Weights of a small transformer language model: vocabulary 512.
MLP neurons of a small language model. Each row is named by its layer, matrix (up: input weights) and neuron, and shows model dimensions 48-175. Each number is 128 + 24 x the weight over its row's rms, rounded and kept within 0 to 255. Numbers have three digits each.
A block is one neuron, or neurons of one layer that tend to fire together. After each block is what it responds to, as a language model described it from the Wikipedia text at the highest values.

L2.up546:120164128103116100149156133119129120114133115118192132129090103100120081133151112156139161110136105136098154122152102135129141142146141148143143112107118095169189118130166108127144101120123117126105144129168147139113092168124166157097144117121150128087119154095128164127136102135097135164116124108131153096097134134094113157134114171108125100121083168094143109168112148136099159136105
Short second pieces of words split after an initial fragment, mostly B, b, M or bor, such as the second B in BBC, n in born, as in Basketball.

L4.up364:146113094103116101133160098177142093092149168135152150129150132148066121134166125139113184133146131129138136145098094118124168104117156141125138138145174126110147125120131094135113093114137157100165124128152112079106117104136112118127139139126091117108097081119185155138143120149127114147156106106149152134099144113134124129119116184102109093108149125107112117107161109104120136133156
L4.up578:105133072173105136083148108129116153073132135118113135123148179126103092137095137113122125097126153102111136139145123140097147117134158153087112145082130140142076130144139087119141157150117133166131160159128148120127097109159161151143144136102129135131131098149159128130108128159146111168166143186153085068121086145083152154156106130098107120130153160120149129139127147099150136137150
L4.up626:137158088078115132165150089143146124135135123197146116150102100176135170166154107152110132143135138130135138092149143116155123126100144110144140119158091140150161098119138134132146130129096150125117100153105082077101109141167101128117133117104137107106130146094138143159098169139166141093102168135148137124119146115105088165127090165148129102157145123131114134141114148107125118123105
L4.up712:102121138190106131103098158122106143147102139154149133088111175144144097183137168145154116113156131145118161134157151164129129114117127120132138125118095141129114147138117093085092110123138114127124098127143060114136105148146159125065102100102130151124159146149169134150145156123120096134122098161095151137103182104085097161164125140161098118118109128136090119091143143132158178112104
Final word pieces completing month names in dates just before a year, such as Janu-ary, Ju-ly, Nov-ember, and commas in April 29, 1896; also ends of split words like bor-n, For-mer.

L4.up177:125116132111131158110124110144069133129148079134109123143111154144143172177140139139085139134159111113116139187130126143122155109113083144122142101092126143155137114114104147131133137150123138110127140147159141163180130102137130132136092113113133105122140111100132103101113119118121129141118099117143135129082136138119116164126119099095158118123115121107124109164135102159133149123094
L4.up350:140114139156133082145136144068138114136130154124134115106115159123104135146177176140093125143120140169142142143122128101149139152114130143100124091109103110124139111119150118128114117154111147136128093103141133116119113174102146123129090112118112092124162102116153094136129159142155184125093094120105124122127118182159111160142110114103140116139112122135079101151125113156128146120137
L4.up513:148121098146156073134092107129167125078093129119122124127147103149132130135091132202150124100145128091152143141125067135111154091115115113123113106133116129121139137150117128137160141082096107128113111128140136104184124100124137118154094146128101131115180113083181123099132139127159102143090152148104074153103115155163156133129138162119116155142125094091121172169096119091101131117144
L4.up580:119107074129124122071129093132109122147151092152152103131150130173158138138125116139118136110099146133088156132101135140144109140168140130046100089055107130144114132110134124124093170177122078148165132129158120116122149144169118147158108110110149126154150100126120111160131139077150096088127127090108110115112130115156117124149109145141136113164099118115137094152104117142122140093139
Word-final pieces that complete a word split into fragments, mostly modal verbs such as w|ill, wou|ld, cou|ld, plus h|as, hav|ing, s|ub.

L2.up567:123138092090163110146108152116091069120121113150122135140107169107127085116133106126107125181131147178115124144115118129130140152183131155132159146106164118142076135138154104142127125124130141091107128122153133142155133129120123090094132126147136140098091139127138120159093136127151106160081120136107157168116144119116137110152120165088137097072094144107147137131140155132142155102131
Final word-piece that completes a split time word, mostly month names and seasons (Mar-ch, M-ay, Dec-ember, l-ate, spr-ing) before a date or year.

L4.up78:156082126141078139151125092146083158158118155131118160113102126133134124157148119110080124117104099170123130139109149175093109091120147123122130116151134104127125114163152119171117112102166124149149133104130078131150123171124117155115101135137117135152098106119138121150130112118146098098106097105125167084136106101117103152149150131123130142153146107128161129141170106138131143116126
L4.up190:087097123119118118119090090128130179222125145120118128133174132167122185101143116110109114144078116127132133122118065155136143110127106145126133102110137125123117155110102109125126131143133128095124159129141154133082120118124138120102120128080071155105155117114127123142123117129124099113108114140117143085140144100206133169139165112105126093145144138104165144113160158137167175163198
L4.up339:156142117126150072110094104117087142080110160137112134118127156160115141096166108137125119106144158204109136122091089118118173135094101150158122125117124124132118144180126146159141165129117127133156155153095142107121092132117142119096114124159154138117123191118124120164114151156121141127125082135114132126150108164152144122137096154101119054116163152141118104096161108121094121167117
L4.up625:164106185190134153129115130124146117111103139117150163087124090112143104126203145118136142128091120121117080107103121119135107121105122134110142109174102178146163158147122145085095140141127087137144161150140150123148085118157124131136152179155142160096100101106132162173115183113090142110067132068109155102128127150111113161123119079113128120104122121142141100147132142093152132155153
Short word-piece tokens, mostly the vowel e, right after a word's first letter or two, as in G-e-ological, G-e-orge, F-e-bruary, n-e-xt.

L5.up5:131115153133147131128143133131124147080146146147136145104108149168136085120104139159159127118125123109143145069084111138104145155142130116119124121152158082149129175090133146137136138128127119123117085081115150109155123121111097139089147129105147121145093122132178125115143121164127126120167067170140146132116130124101133143140098125105127151175119144178116131122052127084163121052133
L5.up145:106110137148125116174149117093179152149174156118134117125135134097089113144116119145133116147116144135147140130139139119138153145127098177128134174087115114147137117127086098137081110148111112100082102098165135144099088107096119112078151134152145115145139141135104119123175149161115163117114100124108134130099127113126143153117126148119140121127084142166114084150145145105161165134094
L5.up168:152114111123083087145093149136125143151080129131160167114172145166097133135126149149128118116115157150131150113127155130123098125136100174088149178152155162156119108129164083117135142134151124134137174143109112137137136105101140095152163148143123136103122147125127127147118140198178104105090126129098225128138149107129114122121083074155122096084099154099149122123127113139110139107119
L5.up205:107137139162118127148113172148151193127131113124104152142128123159087121142130137127100141111181140149117125148136167088145129140142098119124132118114166115152100124125093157126093149148114146106117083124115140125120081103138126141108113107146073163109134109142183130164111137169104096092142151104125134107123142128145146093105178137132157121129122097137099088122083141093078162128095
L5.up207:160106122139103118124105146141112143086152128066118132103093167092104145117181105149102107106108144120128137110096135145117098098130137113135134095130173124150090109113083143119130101097130177175163128112134149135128146117126127136086090158103139139126140124110150102149099148145145127087092109125168106110153136160145135149120126138131136106156092099127164089097136135157110154145112
L5.up234:192091134111123102121123085170139133125134137107122146133157154144135108133117143105074150133121160125125112142148110154150154152133103098092133138169126155169112134105141142132140132134136124114081065143110075105105111166146090116126126106139124145108164110123145155111091111139141122115138107076113182124138153122102090099121137116113085123137195142125159124113098116128100142098082
L5.up271:112099135131151103147098195140135101104134126139113179151111142161121090104111146079122100135106118143133160132104138138146133117108112153144148172097152112151157131140107107139093128124124099101138115085114104104122132144149151144130094109104146155095129130163111161121133139154152126101131123173112114144113148120071153158156136145113140157140136153150075095147148126092085142126156
L5.up340:121045093096148150120118093146138159114123167151164099093117132122082064113153156132124124117119090083142159138133136080132138134103130158105127106175140127154132144128134122133124132132111146119101107115165117136122129165083159146123133151132098142147149135118125133125154176182114099128157116148097108121151125140165135159141117125119155082126110120145126153124134136099155148133125
L5.up357:142118105106169122132103099162125144157108140133124109155123111137127115084108129194136110128127145151141143131113126132179147119124150149131083136139103121164139173133116142110103102114121101110136097173094117122085148114147132119109121106108157143117132131136138112141144114173074137127124124103133125120122183123092130086120141144100127096091111119160139122128177144160078161090121
L5.up363:106129118120102133136097135113110114156155160115124131103134097111129132182169158125141110169113140160135125157134145130126152159144099137111120188109162138160092145125126099141138129147142122132124125121081151114140106089108127134091130139161111159141135093096184168141119131136060115125125165130133075152097134099123119110152126110135118129127141124158148092105167154106154119126139
L5.up385:131124124163180155091146140096138137134119144112111121128092094138119140094101092117133124101123101100094120148122140146138132142153153119107143127115144173178152124115099136135113112138142119142106146106132142123122131110141138128114092108083119171134115062130112165142121108107109112152118108152097127135082150069109135187128143105117107147107159114114084116171117169145148183099103
L5.up386:120100163092158124135117104103148114136119103156138116106125088115145132141152129112101144148105132138096141133154152099080160143147105163143122105131157122160095114149112109121148110145139122110124142130146118129104089125125121130091155175161116133172108106109193160121125106135159097129183098099145122141167136111172086148105125130136115115128105153139139136109130101079141082106088
L5.up444:140100132165162140117113070131137127130136132138181119126145117105142133129136135161120167125106085142176120124125119133144136158153176126108154094092145090136121141152115123135099147121131168121126117124164158133109185113123070131125096130135184175113078079147132131136185174119154109072138182154122107133128118166126109093145125110142102113118162157131157114130149123106106162123107
L5.up454:130133112140157128127104114122081097102104141120142107118115121117080119152125156126157145114133136149124148135140119114121094122149136124122111154112157123150102130158131122139131120133107165112165102103168068148137153157104148127101128116150191124104125127125137148132132110091172158107078096112124132139178163141124085139136089138167174124125108155133143113151125158103122128118152
L5.up511:116132171148087111102114139151126102100137161116164138145127108155187133135138150120152108154106104140128166138136120127124141144104113072129134135124120130165156149120149172101136124137074142108149117129107126090116082155142103167118117166106155101120105098142159127133074158161102141098153140126083108164123148119152119122109148109108133107130113095150138094150114120120102139169167
L5.up625:156117130125144116114085145121083145142118160117148146134143117145106124118115132123115144143114129132163120130134120136123127112087125115123078163109142118149138120167113096112106056129134130149100120118149138147124088153115130107102152156132173108098136153107116153154141122200159082154116139171115148104143124106109103110134137101160154099133104160113138094174138160113183132126097
Final word pieces that complete a split month name in dates (Mar-ch, Janu-ary, Ju-ly, Nov-ember), plus endings of sentence-opening temporal words like Af-ter, O-n, W-ith.

L5.up92:162131107132127162146078105154106126105100101124150115109112141126145122140102145133142119132126139150132119092101121110141096134153106072119135139142144169138101120073135140161119142154122158127131128130165125140092125107134164170102154086152120124105078129106133147109132076116146167132117138115148157132141110133138060098166103080161123138081160106108116131131130147123099079125168
L5.up151:146131117139114130084137112128147100122111170125110111106117122118158103133107129136156124109103130121127097100141124064150107100132131133114125156142134193123146137139132112087133083096153114119132125125122171118104161083114161150130145141152161124122163134117137177101092108117135165129115136115145111082145140082154129123134197134164138141112146147108160107157127147136153168121134
L5.up242:090145138170122123118139107117149123122160146175106124124108102143155146073133093126116164119116119142113178157120142132117136144112103109109135108119100099092113131124136177138147112139122119064149114130161089132132151143131187145103087105134112110130120146126145116166166137075157157124159153123138108137088127162163149159151129093094157152095163061113124126154161122138089117127135
L5.up358:106076167134110102118160145181091120157136118142105112109104082168178125101153098156150099129107107121105140070123104137122114078144138146138108163121155153106130100120124144123142128073123145120158152140137173130152122151168115116138113141174141111162174126084137131141099148064161128106108127087140101140123076157094112116134152122126156116118108135099138177123134122132094141097139
L5.up412:128125108129071105161143128177145150129125079121126121139094150142127099162123121129116135119078151148137137157107172163072128159142134106104144138130124148111139074086153119157143161074149103123107122103122115157108102164084116095168113098144151134139163140107142121157153154127131158138103114140122108153119108127123123177146113101137108117148131120126126142108149186095146100114150
L5.up432:121142151132149171116201111091115131080137145179115103163129111101172106134107133065135133113118116117148170104162104126122125168138151084088140105138115142125102155144109093098091130128110100130135110161132156112161118150117121171169118081157151144155149111077132151117117136104161152094097110115124138113115106111079185135113182102077134114114121115129134135126133125115124128129119
L5.up467:146133122120079123106096155126093121130150171153139145179120139139087133115118109120162110068111129136124133125043117150128094083143118156089153130106110142157133127129143105143126143096106133114102105081134126154141121169133148099153152140123129159148171116167132138111114113085106122145088114126149180126111123071116158142142111140126147123107138130135101097103137154109126132120128
L5.up479:144144110157130112141123077141117168063126135160113116176111157123159128116171174104140113113117159162095151158093182124125128122091136148107133108086150143103136122103140131139117121117134107140148118126130114166131136118124143118151154141128122106116177152116140151126145094116130170164148142082147125138122122155108118129160110113062113114123115164143101114082121181168113131104128
L5.up490:112089125170122178126112115114102118168096156107108155141124137134145091137127163123146085118106134136161109102119126094142129123089138140115093158150145119106111131112096095102112115187132140101095085161153083178127138163129101117176098101099187136136106123138176146118117138106125137133133103152134135145156135155120114104084139110134143098154140129140148116145124146123154116137137
L5.up500:121119111150126127091129120115123135139149134130090116142126103124138123140103103100130138141147140119101110116112143115120109073119155133078113130104139121168109112095162144113103135105170121121123166115127154181115144124086145112134158149121113097154142170121168122123116169124136130139131119140184136094101135151092112127145131136128138122086108147139136163114138151122152139140137
L5.up574:192096098127160103106172142114141131146123135136108105141125134107159135095122105135097128118147148174099163114068123112122126123105100120105143106105183169146136098120139113105116169133141108121149171126140125168157135141113150125147092161161126141095131147133113094136187159107113151123157121119107155087136137134081126135154110129124140147155144164066112148156138168130167106085135
L5.up580:124158094144117137140125113091095165094107121129115128133094156169142147098132141127067102090151108149134114174142123134136129131112154132185137159157110152078119079160134144131143122123119143163117142124147133095138118129162116063121139158183147092095144134130173149151128143105099142157122117142093116148137141138109097132109137127084143110130168099151151159075140182104121162154108
L5.up596:074117134141119117135129128116156093140160122136090084124114100119148152126100137101124096115130132157095125137128124048166143105128157110084104144187128183106139133131117126127120083134151123143070133147162153119142166134114148122153127095140165128155125114134148148111123142135120144114142101096124124100150098150133138109131152162104169088129172125100125161136118120116168146139120
L5.up660:154159124139096132093192121107145100083105100181152139157148098174152133103112120188143140093135161118087136120106153154136132108113077112156094099130158126132136149137093088113086093116128107129137154122148139130147171085085151075145132094154129118130155104107190144139129136106099119161150100151127128125142133106103135122144129146138128131122155155141110124138130138104121112166134
L5.up706:100130123130123132121140076142119175128123120184110141156117179105126151135119129124074163106102111092151175095122134134154073171118136107082139106138132170136096088119109136142069107148138128111145122117164112142140111167121112152125154101143118111176141103137153102116116130099144169166129102139115132133103108167085114153136123100122141107162115129144121134131109108153142117123152
L5.up758:134140140135111149099127091100103113082164110176123117134140158111120138113115154109112125107111137187117143149054164104125150114116167134118097121125136159134098114126149111126126114111119102168148157140139105154130177170098148126151116097117159116077146148121162161129186116096071154135132138141123135127123123122116105152142117091116136122137110137149110143109148157139126073088116
The token right after or inside a person's name in lists, tables and headings, mostly an opening parenthesis (as in Simon Hunt (footballer), Razif (MAS)), also surname pieces like j, ov, z.

L4.up12:114156147125137120120153124130108154151119142144150105143107102141137129127116087146142094111136134107113086106120130091124094160140131143096113128152126157117165118175125081119123112107113124119115117132135145172098147128106096141150091125162181141108148157103166171130117116125172175112105109096107117089175107113117126115174153115153100148104115139106146110179081134126161184123089
L4.up212:092109121185156124147118144090135169145112147149137120102150090122098147079091157118112105150145107126126122137120128134147150102106122127081126122121106132109136111153143152097109116118077156095162112117155172163109164123154107127130111108109124144163123144128194160105137126153163157082163122164137178084127154138104144125119206101118129160068129170116137119093130147139155151109129
L4.up314:133118137150132128107179155148127166107121144149160065145162139116167118129146130112142140113140120107140159128126104144112132141124142129119091093129155124069139149115122122089182151141088134117125081120149154145082138145140095130126087128112133131097145092108165139088143112132162147138156142123147122104141141117080133139123149110105153087070127116044148182149144140092139071135139
L4.up451:137153171140098106127136121160113119134092128174119116125131119176152070124165112114144091143107079156097121104113113147126104102146169143123097096105133162115123100091134123118162147098131151128123120123153135145127081138129127118121146097118109132125145113136162159131138123130102137173087154117077133128150110166119163113144142134132142126150119154109153103118093104133129112114114
Opening quotation marks and opening parentheses that begin a quoted name, phrase or aside mid-sentence, e.g. named "Nexus", referred to as "still…", schools (Drake.

L2.up62:139118125199111144099147135158120135133126144130147094141111109108169129123103128148074122107131118131115116107086141096195123106147179128099151111135153116033117121142106115163132126178081146121115123106115179183176123129128132092153113113117122126130145126118152103094122141098131133146094136121142102143120112123087134100163136120127129144105101111165114148174101133124102091110099
Punctuation that links two parts of a phrase or clause: hyphens in compounds (T-shirt, father-in-law), colons before lists or explanations, slashes, dashes, semicolons.

L2.up228:135139143112113106070115111118184108088145174140123082125134117134123159120110118132102153106135138095144129118143130118073139148131105118156104145118127124129151089154156100153103113158077135116153106150153104127129114133144129124107108101144124106128133108144135155128138146143130117107160130158112116081067108168124109149162141082117122167129151094154155147094155111083123098128142
Second word-piece after an odd one- or two-letter word start, often in auxiliary verbs and common words: h-as, h-av-e, migh-t, wou-ld, L-an-guage, T-ot-al.

L5.up1:124109126143111112146146099149142127109118124167129104114136070107138178094109107153122095098117142159107133121139128119187105159103095090112137155115153146144137115146131116132128137122147162108087116141137144113118145108111145104101125116092122161125144131165157128124142117107142106162168103121120173111138147096135108139165162123138141096111168070088152151110128133076077186116118
L5.up3:109145102145148111101124135192145107153159085132082147094110134139153141168175127197135142114135101164123103160065140129169126146114144117112147105119125183160106155108109140146134124106093125107099118150152122105146096119107146131127119116090136131132108135126151122072096098099136112148139142121158155099135098123135119127152130105107136175139115124164094118145142121132122114128143
L5.up187:084096154130117152157119113135150114075134082134089092080156130104156163158137092090139116160082142175143105155142103094164131116108135069136111148134134126122124124150116111108150123164115095115136126206112105116141080148095159133121123150121129104152134093119142152113115148144136130162133133132127173087152081125143149149137172090130120138140159159134151154141126136105091149128110
L5.up222:151158117133138130136162118124109164135137163170103107154126154175125136130117089111185082131118103146103098125100149115148141059114165134131158151146106140152123104122133094104141078157119087102149157123104101134147100139097134113143146184124133131076143138160163107123148157160131152147075102133111111105153116146067137095155112112106150151087146098120150155152124169121122122139141
L5.up227:096140122109151106124122104122120131082115124139080134116165046110143166140123107103120143104116115109136128158158164113105113113154127134083158127114148088137136112189170131102128124127113138095154124127124116190119108144153123147105158119116126158099153132129158112102106150179124119120103147159080112130109107135136127129146099131092115151159155148117162124182150095143147142125111
L5.up284:116130113108117110134135114109164147076107152157111100150133121163072180130119121108124129167149104134152124142142120154116169103120108108083146086097131088162119111131171164110109155137138146134139092120135139097154131111148155112130101137118142141122157119078144130108126112140102135148116090121071143151088108138093123132177123149128135131121129123128146171131119144105189133145111
L5.up317:119113116124138132101120156146124138129146131119127100133114109098138182142169153139109158160114109126095146141123105139093107165108123158121106102159116174121104131121153149123158188155125122131154098141096117137115109092145127111147157107110185152133110122129154126135151178089105143127115117145084141084100116103144122111103153143081142154117130158197121129133143127101100130174112
L5.up367:135107142139165110099122129136190135148133118126187108143189149107127163133176121124092091140163157103111171155130086126125138142147147091117099126127135145120128114141071169116113124138118134145079116148095107072123105140132149158109147108090134127101153138141142119112137169111113138116127102099099132108098129076164108119150174118122109132131117147139146136173123129107104075161167
L5.up402:142165142113116148117140110170133144113093117139125084170141155207119114138152086142143173126094161143128112123142100140110133097133130120119135166111124161128084153138150139150152093172123109117139124107098149104150102128078111112126111122088147137125114157111120099110140148094118132200128135194143151124129098130152126095133095095109152144104117101126087123119103105133130137130141
L5.up403:087150133122114134158093098119143134114116102136122127113134104148110159130108147107160152161135097128161149104115158149115107162136117146113113171111111136179145141107107119116146095102118105107150158103090164077133146154140122082093126089103118137099136118100143132064151114139128135122106090124076148155164111136169156131119153106180141120136164136091108088152114129129152165140130
L5.up483:073139134133139099118133113133124125134126141086104135103095113188140128169144157084115088134144091152144131120121148118095142134118126091150147158098143117140128147130118106114156129118123120119144119137112127142133120108139085096116167149138111089139149164127143113109134127146176124133144162112107137127121144150126096148109109142097135163141111142170147137106153151122173138121124
L5.up501:078139111122132117123107130153155124147106133163148151122124116137150159097122125134144136136140138135101154122102091132109108081116083130101073163130105150117113155134147126149156140145156107184148140164108114115132118116116145137128148141106127138132131093106129146108127119166201139119109113151132085169127129117090175150138111133150117096122132101123120144142119076149105135125072
L5.up602:113101157128167093129162065110130163133162112143125116128133142151156190146176092116145118175099136144122099155118100119110097095155152081098140134117113114103117107146090100157142081150098152111111130148147114112134149133130150125121072120131091123152139122131097133124153132171095133160095148171093131103171111164128162164111120142106147154141119131162160121147147124112085159188130
L5.up681:089126106099154168133111138153132162101125111119134127117127127137094100134105093144114101128142111107103157142160161075151148143090168086132143152188146108171119139095105113121155085137096073118106079094155132119111128128133157144131139110111097123155126105113084149100148144136124111137124108153096112162141130106147145166145189112140116147094166169145100085132147118117139105097144
L5.up711:147115157145130121089117100129153095171130165144148115131143155180125116154110092076155118169147136154143106137151126092128144112109098103092159146160132096127160138136136171153152090118150135130136134130127096097122136123151135086120087081103158125104148106160136080114109105131161138133083093130083134139101141129154131100135142133118148127174136146122135120158127115099154122126083
L5.up726:099128138109129123105111095135111079146085131131096104129118123151127114130121110096165114107089154170103161155118119160128100084155151104135132143104135112143108135112130127108104106183117146124119109154142134107144134142157113090155156143104127167145143131095140148127134162154118107127096115160091142125075111119159131106160118112083149132142162110131116136176128147167129151151101
The second piece of words split after their first letter or two, mostly auxiliaries like w-ill, wou-ld, h-as, c-an, plus d-ivided, D-allas.

L5.up174:125104144117088105119106087162134144116142127109141099116129138137111132107142094129160095102142146139115136092116208097143130120147149090134154097160132116143132142116101121118105141140163134138131135104137142154121117112097136129127121143126095096147077143148131136105103139147098114140099123118119131057128145145108098157103129137151137161127152100102137134114121084132175099083135
L5.up186:138111136180117148163150072133139109145142085105150108111131133116096150103099129136140108141081110140134085126108127083143100124148141112110100114116083120108167128167143138140138110098145133141104160139142073162147087125099140113122167098126113126126156126075149135122124168142171125149143093145141124103132150202157117191176131169111109130108122123079139127129118163138137139136163
L5.up238:118123138148139134142112113137140089109109118099122120080123171099122100162107123147129087118107146146079119137137077140143094146137149159102141134135142138136145123123168144176136097118159068166125122122141114108117129138136156124175119146095109144150144091096127120161172094138147132139123139116108152129089076085079124121115148132133130095090167135126149117155184108138132152137158
L5.up248:135123167123107141135127131139185098107147139131090134141136189156109157129148151074136076087130153166130080107137142160139119119138144179139142149152115173093114142123132109122168072189127125129117129119108129177132133128118148119131059119104144144108114060117108129126136103124111106148114092092110126089097124114145147146147146141135131126105135129125114079121135118154135138119151
L5.up280:097110126177173080127099141117158104166113142117117069120141159099127131160111135124157104082087119128174121157102063133133118097106158103118140137076144132105121117095152092162119122131093140119168112098153106127133087142146121049100131133133136117146155128146115154153173148110154152154180132137123138121106142132110128131173117123149066150103127139131172149153120153108115136146141
L5.up287:102107079130139104155120137122126100094130139137110090116111135153114125152119150160122139122134148182118157073075101144092140158148169134146164113106088116116123129132098110118126102117090168114121121109123122128154105127171136102071141133101124075149090119123149117117150096153136134141133105135125107140107109122120106153121109124123144118116172113100165153106124138140143112095111
L5.up292:125127155162126124129135140099116078155138124127069146125129142135148146107156133111157112155087135164116123072100140144157122154159122081071139140152113154130144105098114111119116146197145128145135159122107090128121131107139150130120108135117144127134099132168132152120129169160202135149096098125102114126122092147143109135158115108149158147130101156135117143117159111108127137068092
L5.up300:147102076105117090155134120114117120169122127130116111115118112177158112117139131143127122181096183128123109148179179111098115131105159126091124145126098125102141155159144136107142115099147133085119105120127107160108113146133137131125109122098144155138161130090091133150112086188133138140120114161116094100108100155150146117149173123132096146147119110116151121124125145151139123105142
L5.up338:135093121083091105128138117128066121112145108121178113110143139175130133117128152145186124103123144106115143140086158098125120144161166152064167101101113152119125097150114170106092105137092156145126142122166132153112134141114130113102142111119141130130137130123138096142138118143183129088131113108115125145103142153080116117096131155126153159120120144170111144160102122209137100083151
L5.up382:120125116122088160131163129103085104077124128108173103097157145173138133143124115112117124127112148136093182127102107119192142168112129104152133149135155144100137154130117109133139169121158120111117130138182107122137122136140138110139149108108148144148104145103137137116140102093133163170108112130069114133102180163130137124125148059080157138130138100121146104135117150126123153117117
L5.up398:150131147143135132133170172156082133131124083096160111124096123083111098093117110179084113089136097151118126100138100125100130146113123117124144169146103150108102130140140152099102109149159140147147140132139121116178093142145130145120095155122106116117156113138133154139133137136124155122162088126110085067081167123102107149157138140135071129131157132098125106152087143118115115166120
L5.up517:144092191133112107098156133120084117155138146134141152128156093126126141094137115108125084156134138135134171109100173079129107144129114130151141164088151175132105119137132111135096151118123107160138122111132148106132127112135146178150111145104116134153124141119116109113159090119172159128096154116088120120084182121121070125138135138143109121136095174137120106173119147086168134116157
L5.up523:088141126152114144134112104161120114134154061138142119139102121105147146147170129100119119117174125106178142115107123059121129138131120173127118174112163139154123105057104154148102051096119143152108084167180153134149130135157141139139108143144142156102102117134162136087132137106141147139140154109127152092115151136132102141152153096139109136128143118113111123154095115123143176099098
L5.up685:153113118119100143087175146106148125123152144119132087137122102074145092093113095163096119102122150143108175116107118139106121157156121097144151149129131112093095143147133133119085123162147145100091125148142156160163110126108193142112112120154182095136134144111115179137177132113152133135112068101166108116123130180107145138141120104088145149103110124102117129108139092145148130123122
L5.up753:137116151129137159133119121127138082119178159169124112120138162129124124171105116095059159147134095132114088128093126111136126168095125124061144094083077131110102134116111143154129122104172099144096117144157087133119104183136147118136136145168132123110128150148130149129113142132121145167147105119109133139117125119109124165133132169071123130095137177106115100144116144137139138126118
L5.up754:144147123156111124107116116127146149151139133106095156107104144159090109060139147144102074152131144094120142118120129155138098136116152127121146084140115164143125120120124107149123125107140096160146149098097140173149140147142134142110069076143092155100095149107103141121115123102134162168130128185123158099150133107122100178099103119119117130134086121109142156105166141130111120070131
Word-internal pieces, mostly "as" and sometimes "ig" or "is", straight after a name's first letters, as in N-as-ibov, C-as-per, Ge-ig-er.